Weights of a small transformer language model: width 160.
MLP neurons of a small language model. Each row is named by its layer, matrix (gate and up: input weights) and neuron, and shows model dimensions 16-79. Each number is 200 + 40 x the weight over its row's rms, rounded and kept within 0 to 999. A neuron's up and down rows have the sign that makes its largest values positive.
A block is one neuron, or neurons of one layer that tend to fire together. Before each block is what it responds to, as a language model described it from the Wikipedia text at the highest values.

Mid-word double-consonant pieces. Word-piece continuations right after a word's opening letters, often double consonants (M-oll-é, E-ff-iciency, C-oll-ar); also naming words like called, named, and all.
L5.gate22,265,181,157,243,190,189,202,241,153,170,189,253,128,246,204,179,224,249,167,145,215,131,248,227,252,155,155,185,194,215,211,247,161,169,199,251,255,126,236,182,158,160,222,167,180,150,225,174,178,236,166,231,230,175,200,157,183,136,167,140,159,190,183,205
L5.up22,211,219,226,217,197,284,172,176,200,220,156,232,195,193,212,186,201,193,243,132,197,183,226,212,137,210,196,176,223,206,304,195,205,282,190,166,154,212,181,195,131,268,155,182,245,212,113,246,138,209,263,186,201,181,223,166,281,147,154,109,135,220,225,163
L5.gate50,227,210,174,214,291,244,163,200,258,205,233,190,211,192,242,148,186,204,256,128,165,111,205,231,183,180,215,200,238,243,182,191,232,176,167,241,174,190,184,149,241,132,181,220,231,206,217,174,195,177,187,242,226,250,178,200,215,198,129,179,219,161,187,226
L5.up50,175,192,205,184,231,193,173,218,200,215,170,256,169,197,225,177,183,297,242,148,213,206,220,200,239,110,145,258,42,223,116,193,169,210,222,222,209,245,172,238,181,169,175,204,205,169,181,168,223,222,248,266,184,152,191,184,152,189,140,166,230,223,194,185
L5.gate158,209,142,186,181,196,199,191,230,241,201,209,198,173,217,256,170,147,206,181,212,191,194,236,208,228,248,190,184,233,160,179,215,85,237,202,233,178,185,253,212,193,165,191,202,195,155,260,238,220,137,209,206,180,192,229,133,231,144,173,227,206,196,176,177
L5.up158,161,167,173,259,249,164,192,180,264,114,189,169,163,180,194,216,197,203,146,182,217,223,172,215,246,168,227,231,187,195,179,191,249,133,213,144,177,264,228,199,215,208,193,161,238,179,138,205,159,184,189,230,241,223,128,251,179,185,216,147,246,213,163,266
L5.gate165,183,203,197,177,206,242,260,315,197,199,182,236,207,211,177,228,186,197,264,131,181,229,182,158,242,91,167,176,258,251,208,196,170,126,208,162,222,221,222,201,104,168,276,205,147,152,209,213,243,286,150,193,234,249,175,236,189,184,177,227,271,142,242,212
L5.up165,121,298,219,151,216,150,183,210,217,221,160,235,139,175,207,203,189,165,227,187,157,160,299,115,143,258,229,180,212,184,156,112,161,235,184,275,178,211,189,259,162,237,156,201,276,227,203,199,211,207,139,161,246,167,213,151,104,151,212,158,293,208,201,214
L5.gate176,218,250,174,224,187,225,227,162,214,211,206,173,204,223,231,183,297,151,203,265,241,242,205,191,184,276,198,271,164,266,159,227,190,207,200,219,219,145,202,163,171,131,231,220,262,173,269,221,179,189,139,247,199,254,117,152,175,196,231,165,241,191,123,184
L5.up176,166,219,226,160,186,208,210,185,250,138,215,211,185,242,168,201,228,218,213,228,199,149,205,138,154,245,270,260,207,241,220,216,203,207,173,201,210,189,158,185,219,158,246,174,217,175,202,202,138,242,138,180,233,228,148,192,210,232,193,183,211,159,217,240
L5.gate297,176,204,183,193,217,217,225,169,256,201,147,189,171,224,248,118,256,238,194,246,165,180,195,112,143,194,152,216,193,194,239,183,189,230,190,206,194,155,175,219,127,129,224,158,201,172,194,200,210,190,203,234,190,114,163,236,272,209,169,164,272,200,181,233
L5.up297,159,254,214,238,189,209,206,180,245,172,167,202,180,262,230,178,236,190,116,154,171,179,220,227,221,137,246,246,197,202,241,189,167,223,224,142,159,184,171,173,162,215,279,239,201,175,240,172,212,141,239,142,161,128,175,185,256,213,202,153,111,180,173,195
L5.gate405,201,136,179,220,136,237,197,192,164,139,159,198,237,163,158,115,247,190,104,202,183,276,236,149,196,142,166,229,163,269,249,195,148,197,149,205,170,160,194,214,96,259,249,219,173,189,187,176,262,255,196,192,223,215,147,176,162,125,122,143,224,230,226,175
L5.up405,233,195,141,218,164,183,167,211,236,114,236,160,219,116,190,211,240,156,218,205,157,246,177,136,191,163,223,210,170,307,241,158,225,135,193,160,128,186,194,169,156,194,273,250,198,149,209,124,222,146,202,167,204,263,202,186,218,213,206,253,180,196,181,177
L5.gate421,137,145,123,252,196,166,156,226,215,174,190,138,184,146,188,217,243,191,187,138,151,184,240,207,247,212,177,223,162,201,200,142,176,263,238,233,148,240,224,210,169,200,196,224,139,183,202,199,213,153,143,280,123,264,192,173,174,164,219,160,206,202,168,133
L5.up421,192,186,258,192,143,161,145,195,154,175,208,222,277,247,253,212,162,267,148,191,213,137,211,202,224,200,120,269,182,246,198,112,195,157,222,209,269,210,244,245,194,185,190,156,205,215,171,172,246,177,233,228,248,168,271,216,211,233,179,195,176,212,212,229

Mid-word subword fragments. Middle pieces of words split into several tokens, usually right after a one-letter start, such as p-iv-ot, m-om-ent, Arg-entine, su-ic-ide.
L6.gate264,140,242,198,144,175,127,225,202,165,212,193,229,200,269,191,135,180,212,183,261,216,191,221,199,183,220,153,210,180,199,221,169,220,245,212,154,212,144,243,266,192,205,186,150,224,215,220,167,172,252,240,225,198,154,219,216,202,137,206,208,190,217,171,323
L6.up264,234,180,212,251,190,163,153,174,180,228,228,262,213,277,136,205,130,230,173,182,212,198,242,179,183,188,169,174,284,178,179,165,282,207,197,152,159,157,185,198,162,232,117,181,291,220,192,190,171,241,244,217,193,194,220,190,103,187,182,171,173,225,172,259

Name middle initials. Mostly the period after a single-letter middle initial or "v" (William R. Shea, Fred L. Smith, Adamson v. California); also mid-word pieces (McDowell, rocks) and "social", "artificial" before nouns.
L9.gate87,121,193,230,243,159,192,206,157,185,232,136,319,247,144,137,162,159,280,253,220,203,156,194,227,194,184,247,261,259,190,206,163,149,186,237,266,189,162,285,175,172,221,279,157,143,252,198,247,183,223,229,182,239,208,219,168,214,139,188,103,251,182,215,231
L9.up87,124,206,172,225,179,170,168,266,173,225,167,200,256,195,204,113,231,201,218,181,150,232,194,196,256,206,158,223,237,231,165,202,97,162,223,150,180,205,179,171,214,166,170,200,193,224,154,232,184,201,186,153,212,198,153,221,187,119,121,155,283,237,213,184
L9.gate103,155,128,227,228,190,200,218,192,163,207,234,197,160,213,149,222,171,190,204,201,230,211,194,222,190,230,230,192,171,135,252,66,110,202,206,137,170,197,174,207,139,248,230,141,184,189,223,153,153,188,213,226,188,202,207,222,205,186,133,173,247,181,254,210
L9.up103,160,255,223,233,222,173,162,160,234,120,146,139,272,235,154,186,267,185,118,233,168,232,207,182,152,213,183,241,241,226,187,266,159,207,199,150,251,251,226,205,245,152,120,256,220,199,209,206,163,119,201,121,92,143,245,215,248,174,137,170,208,208,213,211
L9.gate152,233,177,217,218,140,165,195,224,241,206,178,247,208,173,202,177,211,212,177,180,279,215,222,152,163,189,188,262,218,189,229,192,105,179,240,181,224,148,271,255,263,153,198,134,257,196,219,195,194,240,201,200,177,138,195,196,219,200,80,206,236,151,161,221
L9.up152,193,184,162,257,230,242,146,220,170,142,172,198,201,209,179,185,210,185,207,173,173,245,235,187,234,106,107,151,148,217,271,174,195,230,190,161,232,193,191,226,259,199,234,195,169,191,188,213,121,212,232,187,191,207,280,220,225,205,123,181,246,163,199,199
L9.gate180,103,203,223,135,210,151,210,235,222,231,239,126,201,226,218,212,296,240,185,126,186,226,183,89,190,201,179,245,164,208,166,207,267,214,222,173,288,180,317,238,236,184,216,229,167,230,140,195,183,139,185,202,165,175,176,227,243,229,177,215,218,151,215,141
L9.up180,124,240,178,214,161,176,242,177,203,136,219,284,220,181,177,250,225,287,178,151,176,184,249,162,181,257,176,209,170,166,236,181,212,202,233,185,187,193,267,183,259,187,266,210,135,225,246,204,103,214,172,124,243,208,257,235,207,228,183,81,187,114,121,222
L9.gate248,172,221,202,281,154,222,169,266,161,233,277,244,278,150,189,222,218,164,244,140,193,187,188,207,203,157,252,245,219,180,188,218,178,206,166,230,212,172,219,171,243,152,225,193,192,131,205,182,186,278,185,230,218,215,225,221,196,174,168,188,141,182,158,168
L9.up248,252,182,183,215,229,231,68,233,229,144,288,173,231,160,199,192,235,242,173,289,188,182,178,220,192,247,218,190,199,268,194,201,179,206,145,201,294,191,156,135,210,144,195,182,283,174,228,241,175,251,176,198,191,253,277,200,201,174,134,223,197,199,152,194
L9.gate303,242,246,237,182,216,184,206,219,190,269,203,237,242,236,194,197,173,242,206,190,210,132,138,140,140,228,256,186,159,232,259,228,147,230,222,229,270,180,223,187,220,234,242,144,166,187,207,184,231,218,167,231,239,152,231,197,217,154,205,146,104,185,227,169
L9.up303,161,227,163,147,157,200,161,254,170,80,197,155,180,206,133,142,162,131,192,161,125,240,166,225,262,212,159,167,123,246,235,272,170,198,194,203,229,158,182,205,267,232,233,225,239,215,147,188,143,179,266,152,199,185,255,153,250,171,188,190,150,198,200,196
L9.gate327,192,172,191,209,162,159,227,208,61,203,174,191,167,185,248,196,234,132,166,157,200,214,123,233,220,151,202,188,181,202,144,213,198,249,182,223,274,174,236,281,206,189,203,175,152,140,199,159,243,139,234,223,165,195,174,194,253,237,151,217,150,179,189,216
L9.up327,182,267,221,297,205,213,294,154,157,220,149,179,168,219,258,179,246,171,192,146,157,171,192,225,211,224,175,222,130,191,181,194,278,242,173,142,135,175,169,277,224,156,175,234,136,220,227,145,260,168,228,238,120,170,230,185,152,264,147,225,206,151,186,148
L9.gate344,161,142,124,208,226,252,244,233,199,220,193,179,185,144,252,170,213,178,161,167,133,245,215,161,252,150,192,195,175,221,311,240,150,201,224,199,193,159,186,260,221,178,166,258,190,251,233,181,206,194,227,221,181,240,163,171,175,187,176,260,270,218,305,199
L9.up344,151,102,172,152,270,224,202,222,172,222,229,185,156,197,186,176,215,207,170,247,212,257,142,205,250,219,187,176,146,225,285,198,192,213,176,236,182,179,154,245,224,115,222,197,148,200,215,168,149,175,183,205,89,177,241,176,224,190,133,244,228,235,172,192

Mid-word fragments after initials. Short second pieces of words split right after a capital initial (E-ll-is, C-oll-aborative, G-d-ynia), word-initial " d" (d-rawing), and closing " =" of title headings.
L6.gate430,87,193,207,192,179,145,204,258,201,149,182,186,221,206,198,188,214,187,165,141,150,165,208,184,232,170,213,173,137,183,231,216,143,205,253,224,198,190,217,193,277,204,244,197,193,201,187,199,253,232,130,248,254,176,170,170,144,237,130,198,170,263,138,162
L6.up430,203,187,202,124,103,242,111,180,211,125,206,207,186,168,230,169,240,213,218,163,149,196,229,221,158,282,225,133,220,254,235,169,195,140,241,256,237,173,285,177,199,226,201,195,192,211,111,244,163,186,181,223,230,199,209,231,283,178,229,194,105,259,241,203

Word-internal pieces; heading closers. Mid-word fragments such as al, im, lement inside analog, animated, elements, balancing, plus the closing === of Wikipedia subsection headings and words like form, design.
L5.gate57,199,222,199,169,222,195,265,238,249,205,223,206,205,133,156,240,210,208,120,151,274,265,208,176,150,134,244,252,228,125,139,173,218,251,235,233,182,183,189,183,173,179,214,238,199,214,255,199,142,167,223,151,261,203,206,191,172,254,295,160,208,241,157,222
L5.up57,218,204,179,218,187,242,153,170,181,165,265,184,236,277,161,215,168,245,169,160,172,191,129,185,166,165,170,204,260,148,219,150,198,228,207,220,238,160,200,171,238,208,221,141,192,266,231,170,133,184,207,150,155,170,261,216,213,251,229,125,232,148,253,163
L5.gate132,199,183,170,222,118,124,171,213,163,168,246,245,201,243,217,185,157,237,89,219,253,158,189,288,174,254,128,181,262,198,117,225,227,164,178,198,235,162,168,132,181,229,297,163,156,174,244,196,182,253,188,230,183,124,186,233,170,174,205,110,226,190,139,203
L5.up132,206,172,166,252,181,131,149,231,145,187,174,287,247,179,228,182,199,148,117,201,291,207,219,249,202,200,151,214,191,179,211,285,175,140,222,273,258,209,154,228,219,229,227,204,198,168,282,259,212,240,206,271,191,162,183,208,171,169,205,160,188,268,152,284
L5.gate137,195,264,144,205,183,206,188,143,175,182,196,257,183,171,249,234,157,93,201,189,233,215,181,207,156,195,155,178,202,196,207,238,189,152,214,239,202,169,160,143,197,192,205,95,224,203,259,192,133,299,211,244,167,210,209,196,237,153,209,77,157,233,120,202
L5.up137,130,196,241,193,194,181,133,150,184,195,261,172,193,185,244,221,215,142,200,154,200,262,154,213,205,196,215,239,225,165,170,109,156,148,180,185,174,169,138,101,164,244,255,242,173,123,235,194,186,189,234,290,105,146,240,148,155,177,199,125,170,270,197,191
L5.gate196,90,187,170,223,140,203,249,248,128,217,188,224,205,185,252,271,190,184,138,207,250,176,189,230,218,169,159,217,157,157,200,161,208,142,206,181,241,217,205,202,161,280,222,197,168,166,218,139,240,262,161,249,168,186,223,161,184,182,166,121,167,236,113,171
L5.up196,183,240,148,207,161,234,185,222,149,92,205,246,208,136,151,155,143,210,229,194,187,184,203,138,149,127,112,211,204,130,216,204,299,183,193,253,165,244,175,217,197,261,130,215,199,152,193,172,176,272,250,243,171,212,162,180,224,153,155,177,223,233,132,229
L5.gate303,228,217,249,224,229,163,191,140,192,237,132,193,205,197,233,190,218,164,178,182,229,200,238,212,258,240,305,247,218,118,178,161,198,231,251,184,218,186,239,151,173,195,206,189,226,234,254,233,181,130,101,282,229,311,217,185,213,166,217,219,210,275,148,194
L5.up303,216,285,240,204,134,93,196,222,233,212,169,275,211,170,249,181,190,129,200,201,281,189,245,217,187,186,227,198,227,185,198,199,143,216,181,134,273,122,189,141,186,208,219,201,277,225,226,186,179,289,216,204,139,217,246,192,212,218,135,203,166,205,164,154
L5.gate415,248,250,186,120,246,217,173,156,155,251,235,228,209,232,203,159,161,212,242,173,168,160,240,235,152,177,266,243,211,137,199,221,236,221,163,191,271,190,256,182,235,182,188,177,169,221,187,186,169,240,188,221,183,154,163,241,233,134,183,79,134,249,187,233
L5.up415,169,278,124,231,216,245,242,88,198,193,215,276,237,277,225,190,201,224,121,247,229,208,255,184,185,184,219,282,281,197,155,223,155,213,249,192,188,236,234,141,227,224,182,174,194,270,268,206,163,191,207,179,193,216,194,176,212,139,244,144,211,248,235,204
L5.gate427,230,207,194,232,246,149,164,205,204,174,148,217,152,205,135,121,191,181,141,294,204,134,162,214,187,251,233,243,206,183,96,238,203,170,222,202,244,149,214,150,174,176,194,169,275,214,280,221,190,275,169,225,229,129,242,168,158,200,202,179,261,190,192,205
L5.up427,120,144,222,201,173,154,152,192,189,213,211,227,223,245,154,182,147,142,192,158,149,203,212,260,243,192,215,156,173,228,141,240,179,107,171,273,260,210,196,259,188,229,182,193,213,190,160,197,198,192,269,226,198,221,158,168,181,171,224,150,162,292,215,233
L5.gate440,157,219,241,171,190,225,256,194,202,310,236,292,249,167,200,191,134,173,198,195,235,265,196,142,111,206,164,230,228,166,189,242,265,198,168,175,201,261,195,169,174,202,178,159,224,163,273,168,144,272,237,259,194,203,126,192,177,251,219,114,219,193,90,220
L5.up440,237,223,140,169,145,180,163,162,190,226,155,193,170,195,142,181,212,214,200,212,144,131,189,176,190,212,206,224,179,198,154,257,234,193,271,152,173,178,300,93,226,212,204,180,127,241,178,195,166,168,169,171,227,118,257,224,227,164,222,159,109,257,214,189

"al" word-piece fragment. Mid-word or word-start "al" pieces such as Mal-aysia, an-al-ogous, al-so, reve-al-ed, glob-al; less often fragments like th-ousand and class-ified.
L6.gate5,225,250,201,136,184,218,137,213,275,201,245,214,215,143,260,182,162,170,172,128,220,127,209,229,150,190,183,272,218,98,171,223,246,234,208,173,242,214,249,146,215,147,191,161,132,189,244,184,237,210,125,252,257,249,157,206,234,82,248,165,169,271,149,182
L6.up5,188,126,123,202,161,253,215,236,172,137,193,263,277,199,274,247,221,216,214,188,259,210,171,248,172,174,155,227,246,171,222,231,132,146,219,167,183,198,205,137,184,160,212,268,116,185,195,178,120,165,238,207,269,242,198,185,205,182,268,157,232,195,232,216

Word-initial "l"/"rel" pieces. Opening fragments of split words, mostly l or rel (rel-ated, l-oot, con-fl-ict, high-l-ights), also L, r, fl, pl.
L9.gate56,238,199,165,175,271,176,237,187,200,211,209,202,232,113,214,262,211,139,223,217,209,235,260,168,162,207,215,236,213,182,252,157,238,273,195,209,191,213,178,201,142,191,166,232,232,224,191,179,237,186,228,160,134,131,181,214,270,264,259,143,211,179,194,282
L9.up56,167,275,262,249,163,184,184,80,206,271,207,232,335,245,213,175,206,209,172,187,258,139,181,160,208,258,240,252,212,205,159,194,235,220,187,167,211,168,275,217,158,136,179,186,234,186,184,196,139,162,168,165,159,240,257,229,133,186,216,186,220,227,140,177
L9.gate96,233,173,166,182,237,195,245,173,213,273,204,303,249,220,209,204,204,217,215,115,198,220,159,218,199,185,223,210,184,157,161,232,180,248,202,286,180,194,117,170,126,158,153,195,164,176,239,114,259,210,164,282,186,130,148,187,250,210,218,150,174,148,134,182
L9.up96,197,178,132,211,199,138,207,192,171,186,102,205,258,149,261,214,189,275,182,242,196,215,155,227,158,179,210,220,197,208,162,253,243,68,218,230,207,192,245,175,208,173,231,240,248,225,250,173,163,232,161,170,257,214,214,109,181,187,172,279,266,167,233,274
L9.gate101,164,139,163,232,189,238,197,210,193,257,194,153,185,170,266,205,255,199,186,252,142,256,146,190,240,234,234,196,233,184,252,228,209,136,213,190,147,160,161,157,191,164,164,181,195,187,192,223,182,131,164,253,88,220,152,202,175,145,225,209,197,135,264,176
L9.up101,222,188,204,222,195,190,236,161,222,206,101,181,197,173,227,210,265,214,259,166,204,187,211,71,211,204,240,199,177,263,255,219,162,163,187,250,207,234,212,252,245,230,196,239,215,196,251,173,159,197,219,179,170,192,161,228,220,213,138,243,255,178,203,208
L9.gate145,159,133,133,137,179,226,266,185,193,236,182,267,220,189,195,216,136,251,152,183,180,164,157,278,205,189,115,180,139,162,204,204,198,140,211,228,209,186,228,180,139,204,212,149,192,204,214,157,195,170,164,292,252,197,160,241,206,160,128,139,265,180,164,229
L9.up145,191,191,171,135,177,180,196,191,240,246,182,232,180,159,265,242,206,129,230,153,235,194,198,247,206,172,213,156,207,215,152,169,194,125,221,123,152,186,186,251,210,215,217,242,219,209,196,211,202,258,264,244,213,152,141,199,203,189,185,164,157,167,151,271
L9.gate183,169,165,200,174,222,155,251,97,228,248,181,303,260,229,237,206,193,276,247,174,194,209,170,236,226,210,190,202,232,204,167,179,162,210,228,190,211,131,264,277,177,133,195,177,178,183,231,195,254,231,51,229,207,197,186,164,201,228,125,193,194,188,259,211
L9.up183,229,216,223,185,234,158,240,181,197,299,189,94,219,261,184,239,259,263,188,179,227,219,145,161,185,235,255,236,191,183,193,172,195,290,192,165,261,215,224,221,124,142,227,244,190,248,236,220,226,156,222,151,160,163,237,227,228,186,216,202,126,201,182,162
L9.gate272,188,204,108,172,201,162,207,195,220,200,174,289,258,179,267,167,178,151,229,219,219,142,151,188,234,151,162,276,210,171,249,318,139,271,217,183,238,162,228,157,153,229,203,128,172,231,180,216,187,170,175,228,196,221,222,211,171,188,182,188,272,230,159,191
L9.up272,281,171,127,167,239,166,159,217,186,209,170,179,176,195,254,309,177,249,208,157,125,214,135,241,230,173,236,128,152,176,185,194,185,218,205,174,191,191,160,142,143,234,186,203,230,253,199,240,210,138,216,227,228,163,225,194,160,236,235,214,167,125,189,206
L9.gate306,216,157,215,225,187,235,129,128,179,183,194,203,223,202,207,174,279,255,158,170,180,176,140,215,162,161,217,231,213,271,149,218,175,114,200,197,231,224,190,167,214,161,245,177,196,162,148,186,228,105,192,165,220,169,222,153,166,166,128,209,221,228,246,272
L9.up306,275,208,255,185,214,165,237,171,180,169,179,161,190,150,178,259,270,162,303,141,133,287,219,249,148,188,268,99,176,186,238,163,193,177,139,175,235,268,168,190,177,227,209,123,213,251,255,212,230,174,194,215,177,162,176,189,251,231,233,224,147,185,221,209
L9.gate326,208,196,114,257,198,260,214,183,209,160,143,186,212,201,148,136,264,159,200,240,294,231,266,206,191,143,257,289,191,196,204,229,168,243,158,183,203,171,212,215,164,193,257,195,214,182,231,212,199,177,130,243,164,285,109,155,178,218,229,240,252,195,194,207
L9.up326,223,162,188,193,227,226,228,149,193,186,221,280,267,211,158,173,216,144,188,230,149,237,170,197,112,176,246,243,221,297,162,232,159,211,231,203,178,170,225,144,240,109,241,202,285,267,219,273,176,192,159,204,164,156,218,199,165,131,186,175,212,151,200,207

Wiki headings and pilot. Fires on wiki section-heading markers (==, ===, ====), opening after a blank line or closing a title, and on il in pilot/pilgrims.
L9.gate55,190,186,146,171,224,198,247,241,206,196,240,160,164,200,248,209,205,170,247,226,113,188,198,234,198,137,172,261,242,212,168,249,165,201,242,210,173,170,242,262,197,247,237,105,153,228,188,217,251,217,184,253,161,186,176,270,291,167,193,210,246,224,283,225
L9.up55,183,184,162,193,223,269,191,255,190,187,228,128,182,199,219,263,157,240,231,224,229,210,173,286,214,195,199,225,193,150,138,175,145,174,172,154,152,165,216,211,186,290,159,139,163,245,181,265,192,210,243,212,250,234,209,204,162,207,202,297,214,224,229,150
L9.gate151,211,211,132,144,194,221,166,268,193,178,221,183,236,116,165,200,245,138,190,192,250,192,171,148,255,143,175,163,180,183,220,187,147,172,223,196,172,217,191,241,153,88,268,203,167,187,205,209,222,301,188,177,261,213,175,194,200,162,177,171,222,169,167,182
L9.up151,288,181,198,197,258,259,119,214,208,151,146,193,211,174,104,229,174,186,198,232,273,176,264,196,213,162,173,211,165,162,231,145,166,144,242,168,201,202,196,257,181,175,188,220,164,234,152,239,230,259,272,139,226,225,213,184,172,190,215,247,100,143,219,195
L9.gate182,272,216,177,132,209,124,249,237,204,118,248,193,218,201,208,202,202,196,133,253,197,178,143,141,137,229,211,260,254,192,187,220,200,157,187,187,248,149,179,256,164,166,224,165,182,165,173,229,243,218,206,231,191,196,223,206,264,141,164,213,141,175,204,211
L9.up182,174,235,191,180,236,178,207,203,249,156,255,218,153,234,235,232,168,197,208,218,169,222,223,185,151,210,212,231,220,124,207,191,215,179,181,126,205,157,126,245,189,205,177,110,164,215,183,208,229,230,207,205,213,257,233,259,296,232,238,171,196,197,222,215
L9.gate207,185,196,168,160,231,172,208,221,154,272,197,279,248,252,204,177,199,168,258,220,230,230,146,149,213,248,231,247,171,176,151,119,261,236,158,242,198,174,231,186,193,189,214,164,182,176,225,195,197,230,140,228,179,173,217,207,320,177,157,188,179,192,192,168
L9.up207,269,216,123,210,205,190,294,227,158,238,155,229,134,207,150,172,160,108,215,157,301,292,233,121,212,124,232,181,250,155,256,192,263,230,206,193,146,189,146,225,177,180,212,173,214,221,212,187,223,246,156,289,193,236,224,106,218,170,241,205,110,245,193,208
L9.gate252,279,228,200,206,215,176,175,211,279,163,254,239,170,197,222,201,179,206,235,146,205,170,148,183,220,180,184,357,258,129,249,196,239,260,213,196,203,180,212,200,125,247,151,197,121,183,166,215,190,162,180,205,186,222,177,222,216,165,202,183,229,243,223,211
L9.up252,210,181,228,195,243,144,171,187,210,195,238,288,247,182,207,175,141,239,228,196,210,248,187,222,197,146,225,261,226,180,259,196,150,238,214,109,255,220,214,219,217,186,161,169,175,224,184,216,159,252,199,150,205,152,241,196,167,158,128,231,223,302,203,208
L9.gate278,166,164,191,255,197,174,205,183,136,187,187,175,265,184,205,148,148,222,148,242,230,195,157,203,140,201,186,202,232,129,232,180,166,181,175,241,148,175,183,281,220,213,171,209,223,198,248,167,193,260,174,205,247,192,271,191,189,211,170,221,185,223,232,199
L9.up278,151,178,112,200,197,160,219,218,190,195,153,210,175,282,144,169,226,221,287,209,152,196,205,245,209,138,137,240,232,212,234,192,165,173,221,201,155,164,248,276,159,192,158,237,214,198,188,188,158,246,163,242,216,204,186,188,216,148,233,163,189,156,165,83
L9.gate305,243,214,148,125,202,226,217,228,278,223,187,225,129,193,136,122,147,205,162,175,167,233,245,159,184,217,283,183,183,198,220,208,179,213,180,198,184,101,227,176,187,182,245,188,224,189,210,174,222,247,247,249,301,213,214,194,154,251,233,165,216,246,243,227
L9.up305,238,181,213,240,229,262,209,134,165,257,198,244,210,244,211,214,197,227,265,179,216,124,195,213,279,204,262,148,121,240,286,190,241,274,199,211,175,179,193,226,231,181,240,186,166,198,157,197,176,236,169,196,210,201,302,224,212,88,168,175,218,214,149,270
L9.gate383,132,138,200,160,188,237,216,231,207,244,146,206,181,179,234,161,191,181,210,228,125,162,201,196,245,179,142,262,250,151,220,209,200,211,283,175,228,219,149,215,184,171,162,210,216,216,191,166,190,206,169,212,141,177,195,291,184,179,161,173,243,238,198,158
L9.up383,208,199,151,163,122,200,190,146,218,226,220,174,254,227,180,153,176,267,188,243,196,120,138,182,154,275,190,203,177,122,184,162,163,207,216,160,198,143,178,144,210,200,206,176,147,211,241,166,246,209,203,188,219,147,293,239,204,201,163,132,184,207,147,117

Mid-word piece after initial. The word piece right after a split-off first letter, mostly in capitalized names and proper nouns, such as P-ab-lo, P-ow-ell, S-u-arez.
L5.gate162,203,97,168,144,106,224,222,191,216,265,283,159,167,258,124,188,215,225,217,237,201,245,167,196,281,213,153,128,240,141,239,196,184,176,268,244,248,215,173,241,209,111,217,179,165,136,156,171,195,219,152,265,191,184,222,162,236,200,88,205,178,219,195,215
L5.up162,149,254,265,180,158,136,247,185,208,200,216,177,204,210,267,205,220,233,232,204,227,187,182,145,215,264,213,156,240,202,203,111,163,230,213,198,216,162,225,153,240,247,186,168,189,232,195,238,149,202,179,250,103,262,243,197,168,214,188,179,196,218,204,167
L5.gate172,136,214,149,209,194,195,148,188,268,280,121,258,216,232,172,116,189,218,198,260,209,188,188,190,202,261,158,244,204,142,228,131,186,214,190,154,208,153,243,184,135,221,201,213,181,155,215,214,202,198,162,292,189,183,230,208,259,189,175,129,257,280,246,202
L5.up172,173,175,134,176,205,229,110,201,206,266,145,200,216,234,166,205,175,147,140,205,189,189,263,184,249,154,158,188,133,220,242,219,228,175,213,194,165,97,243,143,149,146,171,256,135,207,146,206,181,185,236,289,163,209,155,169,192,209,123,155,161,247,165,139
L5.gate175,183,134,254,199,167,208,189,215,241,220,192,165,199,200,119,225,201,249,198,150,166,196,132,144,279,256,218,268,190,243,209,143,186,267,232,186,202,228,226,181,202,263,261,236,171,194,221,191,182,189,188,233,159,146,236,198,253,178,148,168,250,219,250,124
L5.up175,155,177,181,203,128,238,208,226,201,169,225,252,155,238,174,198,211,240,138,251,102,199,223,197,214,242,163,213,254,197,256,221,157,207,234,230,246,135,178,193,190,176,252,199,154,175,180,212,126,135,211,189,190,113,272,242,169,213,154,168,185,226,168,194
L5.gate178,193,165,203,231,206,177,175,194,219,203,228,267,215,210,150,140,235,234,173,189,121,168,192,162,180,205,246,237,226,162,256,144,255,196,218,243,80,187,243,212,189,150,219,217,148,276,193,161,188,111,222,131,175,166,274,259,247,214,198,249,187,108,183,218
L5.up178,141,193,213,167,230,185,215,174,162,249,232,254,249,202,181,147,205,157,140,95,144,215,204,175,230,138,190,197,151,124,229,186,256,259,149,203,224,170,233,176,235,198,190,159,182,154,172,182,215,193,184,189,123,201,203,180,200,171,192,192,169,240,200,157
L5.gate247,195,230,185,158,272,142,199,208,284,220,245,193,167,273,213,215,203,192,239,79,135,209,176,208,225,165,220,188,177,178,177,146,213,211,139,175,177,119,213,244,210,215,228,171,230,114,185,199,150,216,138,257,205,234,177,174,196,214,125,162,203,287,122,231
L5.up247,149,200,204,97,202,205,236,178,187,236,217,197,208,286,173,144,198,202,183,176,167,172,256,206,149,241,176,238,183,197,182,135,246,208,263,116,201,170,240,172,204,266,162,199,152,222,223,195,134,219,236,250,209,218,185,178,254,166,254,157,207,204,269,280
L5.gate261,136,210,174,270,189,196,171,218,252,213,188,233,160,208,260,244,216,229,121,226,188,212,205,210,237,218,159,196,243,178,144,210,178,177,179,161,215,187,226,137,197,190,205,201,204,229,242,172,209,175,144,219,203,188,160,128,136,215,250,209,203,255,184,103
L5.up261,178,149,174,283,175,181,131,148,190,183,163,205,196,188,133,135,220,292,208,223,202,168,231,228,171,174,194,184,231,154,198,162,204,185,214,212,177,261,225,163,240,156,214,262,209,237,162,197,183,203,212,168,236,148,165,210,199,254,144,181,172,205,294,180
L5.gate360,123,168,188,198,228,166,254,211,196,211,200,266,216,238,271,132,182,177,135,214,263,212,230,156,149,223,190,238,225,157,226,170,173,159,185,166,184,166,177,249,170,156,138,147,180,241,272,283,301,250,200,252,149,151,189,244,235,184,159,208,159,274,249,171
L5.up360,172,226,179,216,226,189,218,166,147,265,199,204,172,171,250,234,167,206,100,184,262,265,191,193,214,251,271,238,178,148,204,144,121,262,178,199,197,193,253,185,221,202,167,207,258,195,210,220,122,262,293,219,103,113,227,169,136,240,186,179,171,235,121,213
L5.gate371,229,214,246,131,217,283,219,161,263,146,198,253,243,192,216,177,188,149,109,202,175,213,245,182,238,206,224,191,212,181,219,224,207,216,143,178,245,181,255,168,178,160,188,137,208,201,207,230,220,278,216,223,254,298,249,188,156,137,175,161,203,210,169,232
L5.up371,162,214,252,147,106,157,156,231,253,213,207,225,234,235,178,185,211,248,217,211,193,257,188,236,58,146,248,179,229,148,270,218,250,167,125,142,206,173,219,169,191,130,92,161,143,241,186,243,187,230,244,211,148,293,166,228,191,162,192,227,287,258,181,219